{
  "d_model": 640,
  "d_mlp": 1728,
  "vocab_size": 20486,
  "positions": "rope",
  "rope_base": 10000.0,
  "rope_fraction": 1.0,
  "bias": "none",
  "tie_embeddings": false,
  "init_std_qkv": 0.0317,
  "init_std_down": 0.0,
  "lr": 0.00193,
  "lr_mult_o": 0.879,
  "schedule": "wsd",
  "train_tokens": 879700000
}
MLP neurons of a small language model. Each row is named by its layer, matrix (down: output weights) and neuron, and shows model dimensions 293-388. Each number is 128 + 32 x the weight over its row's rms, rounded and kept within 0 to 255. Numbers have three digits each. A neuron's up and down rows have the sign that makes its largest values positive.
A block is one neuron, or neurons of one layer that tend to fire together. After each block is what it responds to, as a language model described it from the Wikipedia text at the highest values.

L2.down156:124122184130163125144134105177095137147140119108137116147103100131052147164135122092099070134088130124136106108167139128100155116097117087156151146151069163107155129074088044153142128181145070149099145179108138122129130097068192080106146173136102094097119135097120140093123098175142145148
L2.down252:100100163155119113148123110196156102151130126150212032162093131153126138162156142173148133109140114090146099095141165166135144152180127170090134141158147133134085099147164179106132136101169159137131120138112068067136111185063129113142151158128147084153117088155135134116127096086104184124
L2.down306:169127162120134107111151120150091121121116139130129207113072133140100111151011164126167100117094073156045084102094129124199164160095097151099178121136135170102130136091179102120131154111170129070164156124113182145118161164134094135138135138116102135098127107134169157122108156144152214111
L2.down882:146131087134114134098140089146174101119095142094107178200126082190094127087133120146079059063118094129094125090143149083150198087147123123132143126114161148117114105092053040172179119087120085125097105148109116150140156140078186131090176175108111173189157173071163169171116097129121087131
Start of rare names

L4.down125:128130094163102128162119133108125126126149079160162123171154127097122121134187073141166077132109152140188135099070105124116095159155137117159138073177101168123135135060085139134153122147141159166152106153101092145080150160098080210119102070115124089166150095156122176085101077077145142124
L4.down349:073100143126132153152134139163073109132130125088114158165108116142171104082108126147101111127132134103142081119097154140134115147151129140123109139121102097137117084120082101160113106086124098141121126093149161130092113154110176133136072131134156160181043040089074112091189112160172089075
L4.down503:123134061137102162143199149149103132143150185154124076131103088115150141167133155110163170100127136171136113132139101108105106142163091147089108100128129145115076082132091141097146125167073119147087100050173096160090155182102177148175138153104089169124141117134158129194109127155162164079
L4.down1297:122102135159132177173098165110186084130121120150057118108167126125055123175102122133102119177141120148163123182147181116133090158140079078082114143084160183165132141110149156169119040185137148150147205069090119102122133141111187156115086168115142136081132168136084112166196094140154111162
U.S. location endings

L3.down766:121153149196156140155121086134074114120100111073171119112147084140146167102170146084176106171092143090164093162087129145101134178093088119174121099152117116127165110092090135115111151108099140142167169132158156136137078107150096134136187142154096097075158159167120093137204105143122156093
Letter v word pieces

L3.down772:108162139102047164088173138124058162101125104182135119084134122182167174073082071145137172121125101167122090140129109127090160106126099134098110128112155083169185173132163136106155123083126081196146135146163135112162124179177049129160104118154136171132119157120187137103105101092111123139
Birth/life-event verbs

L4.down124:170090149090137157138138139131183121136078212141160185214167155135116149121105170115088113132124157165145144108199108201139175118147118119146106147148122112140099106134155147140144093174158121152095098147133162118124093102140180145086123196101123118109178124109127148124140100097171102098
L4.down695:160126120104123118093138113120143164138128097137093146162141143114098144098070154094173144160157103154111133151181162104153193137168114159107080096120144182147145128181087129112119130108123110140142176110093164158089114176152123074156132094087112163109147125119083111221144125115211153136
L4.down1039:095104104076169161129106106134145154139176175133098145177117146147082184132101129148123155110111133157135075146175197067083163143107162110186087116112130139133179055184126116176171065147151152138155105166106092128076095147132126148092142151122078173177168162133159161149165097074082138156
L4.down1704:127085121123162147170109122121129129129135138142055111130072110154055119096158143147091054164123100114183064124101143090116130129071117140151140118116090111100144102126078098117133157167145073182111121114140122134131111114102144107140188115151085105124157154156121174127135147102152156142
Start of proper names

L2.down700:164103174108141162111143121110070132146192139105112160115158177137116171135150131162132105107134074108113139169150060057160136197136129094151055152155218104102098126099084097119114142117057162164112170159148168156116108139098161142101121151099207150183110116154080093130210110120171078145
L2.down868:136125132081128149100167191110107098109153098205203120137139110128132092210134153150098173109164155112113105094110135101118139082091136064095129141166145100129143094135085106114101072202092130128129069130166125137119073178111113152143157169161177159137113133154087099143153105086151120138
L2.down1299:128190161083134128114152107134143162167103147163186130108135106112154149087126105123129123181123079127146132080105151062116134117121045108127113087172133080144138134091127133084110114133153148178114084114175125136102124171110118187112119139155160163132085190178122129138149113106150115116
L2.down1328:048176144141141095067113133150107121095121095124171061186115153172119111088122107087173135121177143153126096149109126070156122092143081116116100086116107137181125145107142144118141156080168062102105140083098126143120154112099140120031186080108188152188113130088178173198139144112132135105
Born and passive participles

L2.down370:125136115086103162154174130210191129077101077174129139119098135131178142122176190123170134131181135135205166081141101197072163098095169096137196119135116054154117098144114114072057177127138166166170149098093089121122108077156065124133143130177090104080141097149160146134089124088065128117
L2.down669:129153081108163109128140131086108065102108099125136112117201084153144158138170114115136116074106111183117112139121167106119181138118157126154133153104205114130152149115133143077152113085116149181115089125101077083131155152053147114106116139176102098108076106137072107119109087141166109123
L2.down1247:069172161142077101124119068194081146152135100140124149149125126183170127143121137163145114130160148219195110147188092137116166130144117109132184094174108142140146112170195160120096149111158128146097094060133188102149129148161103089146154137107120110128131128155132117171089145151081185157
L2.down1684:107083125190140081106145211126087132096143177090180107146078068181133106151115187138129185065102126115079134156088106103114100138122111122136124117087095114147082091149053152119132122162086092124164110085116131126121159132141104166126175128161204102144142098157113119161096055133174148164
Mid-word subword fragments